MLP neurons of a small language model. Each row is named by its layer, matrix (down: output weights) and neuron, and shows model dimensions 176-271. Each number is 128 + 32 x the weight over its row's rms, rounded and kept within 0 to 255. Numbers have three digits each.
After each neuron's rows, "fires before" lists the tokens most often just after its 100 highest values on Wikipedia text that the model never trained on. A number after a token or word is its count.

L6.down1687:137113120128157133126110122170167130136138117077084162101153068185146136180166155140148117136084135150147124166138122117102147159151090095169129051129150134136071110123206164075150151087125114187120186105137156103064084147149139118122062180084105212110183143130116127121140153132137095109
fires before: "\n" 54, "os" 5

L6.down1819:134112192109111171086082138148125137137091094113117132141109137147147154093148090148121088124092164083146092105110178104091079116114096237081165141148128152100133159136124128058096134128107180110108110141163134166056086174127196115086196142128075111160144124110133093101148096157124116151
fires before: " |" 34, " \"" 14, "." 12, " " 6, " a" 5

L6.down1196:174151148197107174123133128097066146093131072084208092125121174182176059147137133148196091046133136168187135133104114115174144152186086125116101186081127184131088088094124093137081129134078112157134198119113090132105125111128113130144169152136105114115119148141109114103122150104106145109
fires before: " |" 21, "." 15, "%" 8, " +" 7, " " 6

L5.down1621:073123210136127087148133079130111154096131167113148132065123124149120121147136080174107118114105143085137128133111117156147104142077109111174151122085141091067173168183134097173168096101120125103175099130117128091136162117099040160134095129146076165119171121082129153080118094077135121144
fires before: " " 47, " |" 19

L5.down1754:103090134102135074125097117143103161196109124111176119126127123087112135106106118076109156113113165107131155138053096155154106162132164151170131196110119137116138119164130149110166183176116133157134199115163178118125118162097064140099133108137088093151157121171139103106138127123070146102
fires before: " " 64, "8" 6, "\n" 5, "---|---|---|---|" 4

L6.down40:096118088160122121126119143108177151148131161135104134120136188138187133153107132148127101188163145130136112086168176147122133078114102125137088125148144118161149137135169130136113077087147127158127088103082079143143134161130102127180077060193068126146148092102115142131054147136126130117
fires before: "\n" 51, "-" 45

L6.down1365:128130113167131118157073162110150138150074143106138174106101125118138116210097121121102148155122198128104090228104100171088148093107098152170150115091083188063099108124158147148148149110131095122076119104165120144124152108196150119157128163161118112087161116145139139123121145148122155068
fires before: "1" 28, "0" 14, "9" 13, "2" 10, " " 8, "5" 5

L6.down2040:163104121205101062158144148089120121160123129148087118085169164114169106139146131157142142150091131107192083120121125107141130086089103125162099067145061102135104077168130128168146065082157134161130129185214158138083163126138129126144118128079117107145125132087117112160117145107180135065
fires before: "\n" 49, " " 13, "0" 6, "6" 4

L6.down180:142142140150146133162124168125126085062142167151132127146094140091173077148111142215168136110120138132131119100148136158150093132114152152131157165153080155101106065116180152132163095152080127140168158151183166197125121151132086160171161152141140154094109176148097158162118180092112129148
fires before: "\n" 41, "In" 8, "==" 8, "The" 6

L6.down127:165160127138163173077170086118119092135144149144147090144151112148130167179153128106143144187115102109106112118135087123133121139106139093071095194164094156109112118066065100136101116162143124128123127155110139079125131125117134106178153171179125109153117139091177118165130172179162172133
fires before: " " 54, " two" 4

L6.down682:148108169174170132155140065133121134115141176124124122107110083137202157136109140196085139136164103130155090105159112137176128059108128138110122123143129189136097061107098123156144152073125110128118082112064125112138083079070105080136219110127103187167063107125103171113151110104145168123
fires before: "." 19, "0" 14, "2" 11, "5" 10, "1" 6, "3" 5

L6.down637:168092162117110111089114147098142124131083188114101140157067108151185130089141116162133206138124126116119144106078120142137149104099136210181147147119158130149149115173119074095091117115171159157141151118143123087167187134121143217153172144170167105128099153125183090126133103138118148124
fires before: " " 51, "1" 6

L6.down1540:104170114122108187163121134131073175112140127153161174171067059130177122094123128136098142184156177177152091187165133095150104177126103129132151132162219126114145154086132076147148098134166129128096130142129123144121105186087071110140160173100140185187121171088180120132100173138101158160
fires before: "." 48, " |" 19, "," 4

L6.down474:120097114182075104125114105135161166143148173073159100131198199151111124102138140127197159177145169175084137163152185112154163082125190157151092130156109163131103067103169167128073110131165100091118133142170164155134078103144172166118175110086081159098186115123131139163141185114116090104
fires before: "," 17, "." 16, " of" 10, " and" 8, " in" 6, " |" 5

L5.down559:086147161100149118110147112162140155102145159081120103093120115119091079181072128166111077143123145127124104133059116161140122099111154121163132135115079119103119156091161137093165131146133072124107120140129177115130128138127107183144148123162106140058178161117111075103095158092149129157
fires before: "\n" 32, " and" 14, " the" 6, " " 4, " was" 4

L5.down312:191138085076126116150152082191157100126131120145155206133117162128135193160101134098149140132123150149139119137108156211097152169115146181108124122086157110104154111092169125128078117175099081099135094057152111107108085125124119124090175098078097115110101112119118185119144124165140115075
fires before: " the" 33, " " 6, " a" 5, "ma" 5, "th" 4, " second" 4

L5.down439:168142132149133148098176144138192116177137102183205100130157142133129112096105198070162103049070119107120186164091116141159128069171160150126168167060149131081071115142116158098106169189171070151127191136108146151168150124126142161098100115156163120107145169128157101145127091150090153067
fires before: " " 46, " |" 7, "ri" 5, " art" 4

L6.down1190:064166092108153149125085146100172153108070142108099144103145180123105108150099167136106099184143126158114088181071071208104178079118145177131132138103080137103137185113157119131113081088201132111133136141140107098137125108071090072187133100144165140165137160153157131183054109139119049120
fires before: " " 74, "," 6, "1" 4, " |" 4

L6.down747:122120101109091132161128109100167137133148167126148149128146089134127147142126133090120113101063093176150156132073147126170107157199091075098170117133120170158119132091141096124184060105198166094092174100177072144127133105128134174128027153128137123134157169144080177135100086094165116110
fires before: "|" 88, "\n" 4

L5.down1840:081169087157119104069150159104168170117110132076154194118136157170094135115182113136161126137099194072140133082165079104119109093101114172153070114136084124157112112107126129128163131119120099156182161118103136091137080050064129151123133139167135210177175129093115191187176175121163136158
fires before: " " 61, " |" 13, ";" 10

L5.down719:122084136100129157149210092150117111104078137124122105096121060192111131161059127152165180114043122164112102120161130086143138183175091122155126165186154081127125077098142156150092150127151131116141144088138124169130144106113093129171087149157114140119110168091157112141087124129111159078
fires before: "9" 50, "8" 17, "0" 7, "6" 5, "2" 4

L5.down1433:131152141131075105151115177145134137107119104157099159084196093130111134125077130092114091130136124122168081219109089179105116135089087162111138132106136178160069158190100150153083180083127096154184160143121129123053107079131113138177058170181111130136152114079124129175138114150155129166
fires before: "\n" 52, ")" 9, "s" 4, "-" 4, " |" 4, "2" 4

L5.down1480:138124079107183136184121165187158101139190123153103140098103150151123187169111109167115128186161091118107161122106126130116144090179137169091104200148095120138158145119125161139127151119070163105133161161123108149131122186152173082111110169121153169162147160141125150143113108125130133097
fires before: "s" 56, "0" 4

L5.down1050:114125122109143077169118089104139094071152137081131134117135126152154123148120121154108131192124200121127146151153107124191123148113149105113144094168108123139121092153100110187130106166108111154101097158097119130123155114131143128149164102140076154092138143116148118150116090120153195106
fires before: "1" 22, " |" 21, "0" 18, " " 15, "3" 6, "2" 6

L6.down1996:160137150210118181117101105084131145119174216138121149190078114178168133129093153151152120090141170164171119117163137139166142189112102119143133171050144142172086144095129109086159129128127115155136167109087168195135123124097173132057122152150124129137105149122103137124112096131146115124
fires before: "\n" 41, " He" 8, " The" 4, " " 4

L6.down1581:124084117136246147141117143145111115052106091177084148127135164137124122171104114087123089141082112096103128138145109146161163154107148167139056082115070127131105139097178129157060146180142092121149160124173177075075116093115159131164181075150081147103116123121141210175082161135101182080
fires before: "2" 49, "1" 21

L5.down1865:129146112095186161106124185126139093098106163166116111165109169110160133124103110140174122078153120160179170122194133115152159132150178143113127129147105160136144120151110170135129121134134123130128168123174114134096100117152166151173108123141107048171129139119085168142089160127122141169
fires before: "\n" 42, "==" 12, "The" 6

L6.down703:122146155106145149098130189110069089098170142158046121122130107130154100134154168079150105067125097113134133084090159137147146151115114163058097095118133087146130130136128124118124114099161141039195007190100138142103104148090097127120078135148076087166120139050178134117113122115174086088
fires before: "\n" 87

L6.down174:137115166063154142144096089130142116104144143156136138103180164218164116148142105201112190108134125092169102085185113137132104117165098135127164104148123076123130111112147096143102088144156082107123155194048151141119177246139123088178107125181119130109192086064135069161125138117169153135
fires before: " of" 47, "s" 7, " that" 4, " " 4

L6.down1010:115147140175133139041127127074120174120074094116106131181185156114088151162151114182105123127175107082163196123151114125077179057126111160123110115155167098094102138170093106102084130143137136115081088131159146127121151143130155068154181172117190127108141150091113101148128078119122144091
fires before: " as" 14, " to" 13, " by" 11, " for" 5, " in" 5, "–" 5

L6.down113:125166093126132139135146136075168156144057085165101057079105156166121145110020119193164131126134135137115151127146096096095145114140198162193128173119111100167141139128062121144126147171165145131099135157105101152149118187206158094142187106095104080138084096132107115097168095112145138096
fires before: "0" 16, "9" 15, "1" 13, "7" 10, "6" 9, "2" 7

L6.down1479:102077099103154151170093109132100128144074108147083169103157139141111145083133112103189145153184096157094119106053086153157160141106106109114058140111058150128127108137117100105124112109172119185168101137142190105149127112148135111058134234137114185164159145124135095097160134128116178144
fires before: " |" 37, "0" 16, " " 5

L6.down157:108152141118128127129138076143077139102162161131113152134182163133101162143135089150072174154148113144107103158125096120171064159107131145149160186153167070129101136107069158111126106110114152120145134143113124096147136099121066101166172084125106178144098134044121105140106210050107061139
fires before: "1" 22, "9" 12, "8" 10, "7" 10, "0" 9, "2" 8

L6.down366:141099155179086147081161088107162067110094123176111152064153129118218100175107122089162125180119114172101146099136116114128158099123120146150202111103118181142130192112110124139162104077142104078151135181103105143138148125108122091047143126187162155125125141087101169096125159156209149130
fires before: "s" 28, "ed" 24, "ing" 12, "d" 11, "es" 10

L5.down1924:118151136141115178094094156147159138076154130133186084146151157118087140180121018133166142156108119108108152151120124134137126105177183233067104123102142155171129086158172122105149098111181144177143144148179179103142111128144130170136150190090181163119055113051150160150103157191087123151
fires before: " " 71, "0" 4

L5.down2045:162095148110156148135130155174165119123183179145169123130122151198124133152119119171162128115192141048102105059064103177089085111053153180114208124133108169148102177137201173124166092181150088097107175145107130156136116161112165116102102088152140099132127045116113158099132125093151119121
fires before: " " 48, "2" 8, "4" 7, " |" 7, "1" 5, "0" 5

L6.down64:159131145157121155129149130122109110162115135107160108119144160141100099112138092164080157129123145162092111130127121185157130067081111123156070116144110107118100137082180149085062115123184163156133105114159160105128150123161160125103077062084143135121138120191110177120105137166082111125
fires before: "1" 57, "2" 21, "0" 14

L6.down522:100120103091165087174126112133162132107188013143070154202122065166139136100148093138099140124152093069129157102180117106124192165077146162139091113169077133124088137169105056141165106113167159125066090132072130165137172142162141107119139148056104067116108160123182191078131101188094132104
fires before: "\n" 50, "|" 12, " " 4

L5.down1587:117106135095081183126192112157155101077108156125215094061144132137114145148183120160129159158125155135156144089080135147166139084107147147164156118101160139130142102156145120183174114145120180117116112145084083140116170170170144134104120178145068150116158144173044128106118169200074114182
fires before: " |" 49, "." 22, " \"" 5

L6.down657:114158149103124126146094115126112141139133159177173167141139153167093181112130128108129114121131119099117168085116120123142093111184108148144114107133095083079083156106184090178195170195166167127098136178174123096125093137099177172121138187096126154193161117100084174130086149177075096168
fires before: "0" 19, "1" 13, "5" 11, "6" 9, "4" 8, " |" 8

L6.down118:117195128136131164068111104104087153137087105117132139133168092074082194147094118133184189158203068147103097148140082164126197129125154097188062152127119145111125121092133152073161135151140029105115120047135143131152187094164137145093165081149141180097118134147138105101111142156093103137
fires before: "." 20, " |" 19, " to" 7, " and" 4, " a" 4

L6.down832:143097099140108127146077133148150113088110037150206055141125130114112157125108143096127119117171149173111157126135150143152176194075170126170076162151125123138146099125119175126135083117160075124076117131095114099108096152145127167168123112167077120066082133070125150116135170203123115118
fires before: " |" 29, "0" 20, ";" 13, "." 5, "|" 5

L6.down45:141146139135086169255100087110225170132133111158097119137127171115078146126149165093165116064150156138158161091055163190122112145151143146109171064139115125081144107135094157120154083130162113092114122120116128100110168151128132117113094124144180123116143125138112114135105130162119147171
fires before: "0" 39, "5" 7, "1" 6, "." 5, "2" 5, "6" 4

L6.down310:123098173103116130085100214172198081150113175122109130169156168115094109094155145134082117139192141111117067109126097134113138117194106130096099139144201122139091147110110102141096096080123135089127115080138205146117096139121108172142121131145109097148124134135129156077082189083179094143
fires before: "\n" 45, ")" 10, "7" 5, "%" 5, "1" 4, "8" 4

L6.down1838:128157142107100166126107160137111177114133132143175164137111083059118142138141141151171154131099149143148122152119145131106169142153165162075165132108129179107168098175138086107118152091163177197174123128105137086128122145077123193162123116174169116129130149176083166111135110141115182092
fires before: " " 74, "1" 5

L6.down58:105100152159088108109167158142179149093161153125141134120126168136143145128134100056126165103103153060138102130114086152130149096127177153162151134129157204105111072074119137071159120117121143124154199131116103130042154153105152098040072149122096151122120115138126114136148087123123061131
fires before: " |" 34, "|" 12, "1" 10, "---|---|---|---|" 8, " Year" 4, " " 4

L6.down277:180142114086186109136138132061115134182077173139145162155131136082179111178140100184183112161192152121090139210077109129155104132088116146213109143079067163140150167064086128112108133118154141152113167106085121062058113142121116126148159146192130122161192126093165155133093058115099092159
fires before: " " 64, "," 8, "." 4

L5.down1817:135182188146106095173074168124183190107163115064172108186143132089102132109115182115137082140148128091069142144080120143045117102147071080139067101106068151094165158112154085137167154119164109154142086079087105147139102115085090070025083107211118117116070102150164123120125144119136194185
fires before: " |" 35, "–" 12, ";" 6, "0" 5, "9" 5

L5.down1260:162126155155106109127107163097119126117130169153121134165140116147126074136120115129141150159111102146144168121129008106121179130150177085129138142056178096174135095146086137145214118172098123137128131092147174127137168186158109100135039129150118119162175141125154127094180103111108157040
fires before: ":" 18, "1" 15, "2" 10, ")" 6, "present" 6, "s" 4

L6.down1238:093139103193156146181119160078156139082142091089124135120135128105110134083102132120129188110102188117106090175138154116109136070124145154122183147074132142097141105099129162027161153133122156108123158151098171113174128146132138112121136099168115128060078124145145143136153085142136097075
fires before: " by" 22, " in" 10, " to" 9, " as" 6, " with" 4, " and" 4

L5.down1309:139124221166118137124110149159054159120093180126142160111151095104152119123127164106115064116063146061152157162114193135103119177122100146122091111058137106133134118150135130092101071100196069171140179139083137145088151125129172116123107078163181121126137058080169145119094167122117139139
fires before: " |" 28, "0" 15, "6" 7, "1" 6, "4" 6, "5" 6

L6.down1425:091076176087171172069105124129127093106124073076096095139068134108108089098138094119118133162141114117156161131110151114116168142087080088158095151148127126106105122139152140143160111135105123141129144188140139173069063160097172085203115095130173097125164119129086162175155152076102134066
fires before: " " 35, " |" 21, "%" 11, "0" 5, "\n" 5

L6.down629:102167141105066116144188075137155119144112105128172143093134146102084113121101162107109087075153128115142103100214169106134118074113091133092139112174118123176142131168127168151167139091106149088097067106134117147110229093162053164193186132130077132115111108108131134135162139109111193120
fires before: " " 36, "\n" 22, "2" 5, "1" 5, " No" 4

L5.down1512:135194096080112097110165188072172188130130158170135109108107157150152153120090136082080119156156162126163101173123132138090135096089114166138075150160135123157115163134071122130107174108161154129101073140160116132165152116099143166090118100073175144148101160105110130128145137115159121136
fires before: " " 57, " of" 5

L5.down70:118201111127169165096140099136176212099126103099211178148124094071156134119101159126122128082159138079105115148159115120115173151048111106162180097086166149163149093130188086120158141118162146077128126122115119136138151152114127167147160191159121091074115098107114160148099103153119119106
fires before: " by" 28, " in" 15, " to" 8, " as" 6, "." 4

L6.down854:160124144142137124135138130150099086043164165089115150097088158196130124152119081137104116165137124133107128123121086122163180052164153074133128107179080151108120118127080117139131099135147111139143116170147092136144119111104149104083134173082146153126128128154130128173127140114160126133
fires before: "s" 61, "es" 11, "ed" 6

L5.down978:152125104162173095130166160163158149097066190126113144141199111123114090156084129124165134148080078160099133160130174115150104140157124111124121121143125186123152113163149076193149118154165084179089106105091125126098117109130108141146194170108100198192105094060115120083099159152123159120
fires before: "1" 28, "2" 20, "ush" 5, " " 4

L5.down1599:103150147157171114135145120105150160110089138173133078177154103178139096153117119088121138094097078121142154122132128075137139139144093178120157157106101149169131127110183105167129082103139126167104142127135084177107130124108128138161134129136109104098130119135119115120171141123107134053
fires before: " " 60, " |" 11, "2" 5

L5.down1668:152185183178092098093108178057113123095172124091132106132120175122163133167147150167093167163125166188122124184161132220183125046047104159217118130094111172130171134110126106153120166117137140142138123120114157129127100160101107103178149146101136142106152162096118165175120120153127162104
fires before: "1" 25, "2" 14, " –" 7, "8" 6, "9" 5, "," 5

L6.down924:086160132082103097149092181091135131156159107081071171161107095141084080166153115137107142163109173141135063108180118124099143165119119145111075124173129165101073142062199070135147145138160095136101096112097112169036138135100092122137134096083118134145173147117129095138111106146143172123
fires before: "\n" 98

L6.down698:133101155138091111158111092122131134182145122098118112172104230034145156129121119120108116128123088099131143156142111151126113092132149099120159091157135075106129118160120161105127085058126146100156168096123124134102114191161126118124116118130190122141119147147100136097121135120091142096
fires before: "0" 76

L5.down1933:118117116146119181145120121160144148204077115157174080174170081126161107113151151105106118175110104104048125110167096109108131146141198110144100164133103124104143120085167107095108092087155057200080137150132108112130175085093133135142098083150168125113134129064152136113157127088120120161
fires before: "0" 19, "5" 12, "4" 10, " (" 8, "6" 7, " |" 7

L6.down493:132161133147138084084122124133133101075111117112164156163183158101112125104130187118150103101131140102103102175141157167112133149091114169158101115137056148081092164162175164147132160167147067142121101132058135049145094098115186162106090162097114137149133139129142085178145111147149095112
fires before: " |" 50, "\n" 22, " " 9

L5.down1976:086192126153116080088110093113062107124123165118144163138097078126109166094160153087114139109103132209151160144160090116149075100064162132180190185167069049114137150119135134069188166158142144146120114099089141158144072098113180176128101180069153160189164132163082107160087101189112116173
fires before: "1" 34, "0" 27, "2" 18, "mon" 5

L5.down959:199143114129090110173129153136122145108152113089124142107082111175146130126140097080096062142103063144096165140105083158034120121066144112136169143127158117171117206115107124092103180140116186097066147107122099093090072127131086179109160121098163122091121140178075129180105151158131059111
fires before: "1" 38, "0" 27, "2" 18

L5.down503:122102129145160095088142128117109143149145125099158151121092123108140070095193101108159211088141127087135059053189110096125089099120115120091158120067115141163100058091120180122097076108099159134149114111133147084101115126114127160161093096124127122133144156082114106145087048145125141146
fires before: " " 52, "se" 5, "re" 4, " |" 4

L5.down363:167146122135176103076121144106095149069110103087086139153106093106141191135128083140135183121115200126074135154183080107141110084140162138154132109134101111112095159100129041101117096137164123109129156111140145161141180123093168107150113092194085145157142161109200088183074155143167123072
fires before: " " 68, "," 6

L5.down126:105071115078157126101106131150204102160125116103149084186080137106114132130110089134100143157163084103143157108128162138133094124126126139065141138102122099105137132127100106094105113136133125117158091105141110080105133133174131138148094080132154178126155123087166113135116112116170197117
fires before: " |" 19, ";" 18, "." 12, "-" 7, "0" 6, ")" 6

L6.down81:092137119132118154098147142151109099135193170158099140146141168144144136146115113156100170119125063153102111123124161177108122134179107104141189115197122115073177104067108127086144109153093102211098115114104168098133102134152101140143060156160120121072149085120147110111092166124182133124
fires before: "|" 23, "-" 20, " |" 10, "---|---|---|---|" 9, "|---|---|" 8, "\n" 6

L5.down1450:159138213130136132091153130069111183141139180108106122129117146112148137194085147214172167132114138140119093145092124117186181137118178134135097101154072110084185099109168134117098108140135129154075178107147111101106146106102158169140196106167187114132129161148121146134133118131105122130
fires before: "==" 30, "In" 21, "===" 12, "The" 9

L5.down710:094103162113138133174141166138128046091092169194156185095159128188153136109135115202158132158135141101094107136150205172157126116134192135109147131121122166153168115159049156159126154194159167092151156150099134169113142174118153174158099132246162117164172155131079160134174113112114131102
fires before: " |" 18, "0" 17, ";" 14, "2" 11, "|" 8

L5.down1798:173163144167122143130143101175090118119118124133172148084111150163144139116094182200084122147123172203114162162109086133132120114069124093138160144176105128197125123165126094166087139159128160151122111156102108129155075138115078120132112164114139122131165124138110108184095107113137140108
fires before: "1" 43, "0" 28, "2" 15

L5.down416:142140132136132173089126068140106122112099108111174112130111109121113152091085116139060137179119191155130139105157149132148039140117161157084127096124165124098087081094121142137087126113167139162113147192136142156107107142158131142150199134095173178135193117111157108129115104073161108075
fires before: " " 60, " |" 14, "1" 11, "2" 4

L5.down326:130128166169126145130137085123050129072113110133131081123089180117066138130138114093122099133151177094134160110067089130180141135192133137117098183154135183101122141115109155100126133137190083136143152105115140131120078081149139135130147128159104153083106165154130138169180136217092148091
fires before: " " 38, "1" 13, "2" 12, "0" 10, "9" 7, "," 7

L6.down1360:073139134056078149123142136087180160122102150098152117150076148135140061153144134141114103106091161121144094135139128082140130060151141153147172091145103101092077135136137162100126084149142166142107134077185180146143106109131181141157095168143113142160162129166153124161137163125096168121
fires before: "\n" 69

L6.down696:151137157177098163090100152136051133089154166068124203117109096119118100083090084087124107115087118208129155171150074117106150110028105119173165107176145091147080159112097139133119175179148145127126109126105101140052087058152104146152151162117097095201101168163111168177135141139104147144
fires before: "1" 39, "0" 38, "2" 23

L5.down691:172096130167135070100146124104119137185087104126175139178145157158090108169092130098106181186099155183153107167094105190188135118136114102148086164115133200083048148137086109113138097129114152113141109102113180129095133142114129107145079112098111031152154109126127090136131193159123140211
fires before: " |" 50, "\n" 17, ":" 4, "s" 4

L5.down1095:108081134127128145077128102104119102090101107135126145122161078038187185096109135124161098130169136128105119106091107125144145109141087143117124115171177141065122099144108087173147186140110116162117135118074080058111147138166108145099108116132135162152091050107126104139136108121125153152
fires before: " |" 19, "0" 16, "1" 15, ";" 13, "2" 7, "5" 4

L5.down714:104170127144131128110113167092148107120182118151071148103200121089136120133142130119135077111171199152111135101200111093101160102085107113130172105195160110082108124110106116164129134111092127106113129105162083106167131148126112172141179147145100114111131157146130131135125096149153139113
fires before: "\n" 47, "3" 8, "0" 6, "1" 6, "5" 5

L6.down1616:111144113178087173167155093171164045121165148186105108140145117150162094133098138156155127130143176157135127058110133163073127145186137097152176136069140127119082100081175090103163113129132144135125159120151126125120099118131152110107132107110040179136080115134111094126193153119220096052
fires before: "ing" 18, "ed" 15, "d" 14, "s" 13, " to" 4

L5.down311:188112142158139055176098201150138104107155107168112100117093117134131120123108127145127128154108154074164069133100157113165127144131145144152128115088169108118143125107132103127094081168176140109169154095155145134118105128157117177056070103225146097108150053187110136138063129124094121138
fires before: "s" 20, "0" 16, " |" 14, "|" 8, "3" 7

L5.down1166:129076153089151089165067119153080140163122156092132117182105164155137139129153161136157007132143148135169119111139135086119138129148120135146138113116110125158162112101165085147113164126105127098150071134139117054051145182188069126097089118158108104132084151156149065100133166155135217122
fires before: "1" 17, "2" 11, "4" 10, "5" 8, " |" 6, "7" 6

L5.down18:077120148076103126156116165158145111101074089144098113161147159128090150142123134145147114130059137138183122128139147154068177109177090128150104166158140129191091129178123148168130073118121129097057150139080086064184119087097148127110087145052100157156095116122182145151100073091161110133
fires before: "|" 59, "\n" 11, "up" 7

L6.down1453:132140131139162138085156180134115131122179179114145111080171135100119087165119168107139099128145120076178142106160139137164145137081138195139135093149052146121137105149083117108135105113070105129076120140115097148134142175110110091147116118192144150115129098199030073091120146138100137128
fires before: "s" 60

L5.down12:098149112135130092152178137088140112106090110092117097065139106129172167184103116166211149136105155153173118152106097112135156188127142133189082177135156198127132114141163168134149145073179084094192139137126130128154140101138174164149138186190072135099075128105114167174084144117137108124
fires before: "\n" 23, "'" 8, " was" 8, "---|---|---|---|" 8, " |" 5, " is" 5

L6.down1724:145153144141134131146162151161148153155100134191103114068090135115139096160149121125094169124101086120090138202135131195202129111203136148137054138085173117127109114098114174127103168109117104166163124127135143111095103090103107120129163109155135130108178159129146191174081063182086130074
fires before: "1" 32, "2" 28, "0" 21, "9" 15

L6.down1271:175094147129074152130157130167125140111097096150128126158110152118107075153142123071069119122107180106100126118153173176187116135175192213147141031098151111166133082120110096111112118202114134095093181104127114175102159102128087114125133160158116159058135131091172142068121132119134146151
fires before: "1" 30, "2" 17, "0" 10, "9" 8, "8" 6, "4" 4

L6.down860:120154153081130167142123071142145156112067123081158131116167169126145077183081142127091138139157077082092135173141082149095121115104097144139129139158144083157156117119167124160114083164102149141143139120107115137103162116130158182046173179100123034111107131116134124171080125122130109073
fires before: " by" 27, " to" 12, " in" 11, " " 5

L6.down117:140139075195130085141079114117169165136104070083130160165125104132137052138125114110143166132091149089120121114182140162148151138152114145141112124123144121109184120111091080157133140137122129128083128136141193149048150135156147113117135028119113110124161138179151145146174117175078155130
fires before: "\n" 69, " " 5, " |" 5

L6.down19:125123144123127135125160156123132169111193085144210135171114116095144150094175115067117162064157131097104155118095182151085130126080144117143085123214158085094180181099184119106152120075147164128116125099093135134127109119121125155147129092133188155135085141106176181062156117098164099153
fires before: "." 13, " to" 12, "0" 12, " in" 11, " as" 7, " " 7

L5.down295:060117176059123149133173154106152110132074108051130160147150089141059142120123147113147131120147074120138123115119143121118102136164105130157143140076095150089109126089083182136136131182147177110122150136106119094160127154149151102126156097156206167130126144122101174135198132098101101121
fires before: ")" 28, " (" 11, "6" 6, "\n" 5, "%" 5

L6.down1869:119074142168108152149149150102089158165152190137090146107155133128114097088105114080133136152138116132158154149114158148127123183196085104130172109141123167089103120182123117115126047094100092161160139116172103114101114114069108108122211174163121151090070145125094085198119127126137142185
fires before: "|" 25, " |" 23, " " 14, "." 11, " (" 7

L6.down296:136123168114171131160093136141057142121118092117082134093115166081116106080128153069138212123129147160155112130148107115063161162097108154179101178048113085129150121136136127065158134117096144177087119158086119111072091080132089114155136153100131194122153141147130161115148118163122143113
fires before: " |" 46, "." 9, " " 5, " ft" 4, " m" 4

L5.down1250:120124164162198114062193168094151225143099067137148048133125111134149109147059138163160156145149119114156114190080098116174123116184138121131112094129137140167160124159168090183090111104132091111126160130156173128074138103094072124235105038134092162175108143158153169144125108104151095108
fires before: " " 48, "0" 13, "," 9, " |" 6, " \"" 4

L5.down329:156162083057100111158150086133047132065126099106104176161151156161140136153142165096132167145201102156119149171105130099128136144145112139148114120098061057114163109169138135117171125139137145159131154144142117095131103124116149115128168133143151160142127118114093157089161096170137118126
fires before: "s" 48, "t" 8, " " 4

L6.down370:156146147155147167075096046140132100091109148064138168111136189146185115174161088117114142141128125155130130140145122143064087103095147214107160151121131084080085157105131187127148145203131115170151164115093142118126187118084157079083120152110115117157131114129128147069141120168091128069
fires before: " " 56, " |" 25, "\n" 5, " +" 5

L5.down1628:092069187170126084164127095135106118124151107140078130122156092114122094138090090108169083195141141091169140162100095137140171169155105062127150110168216136076155105105113106087100106145097137125162132101139110152157129110122072123078192120114113160112130153136138151127104110155098099110
fires before: "\n" 28, " The" 19, " A" 4, " This" 4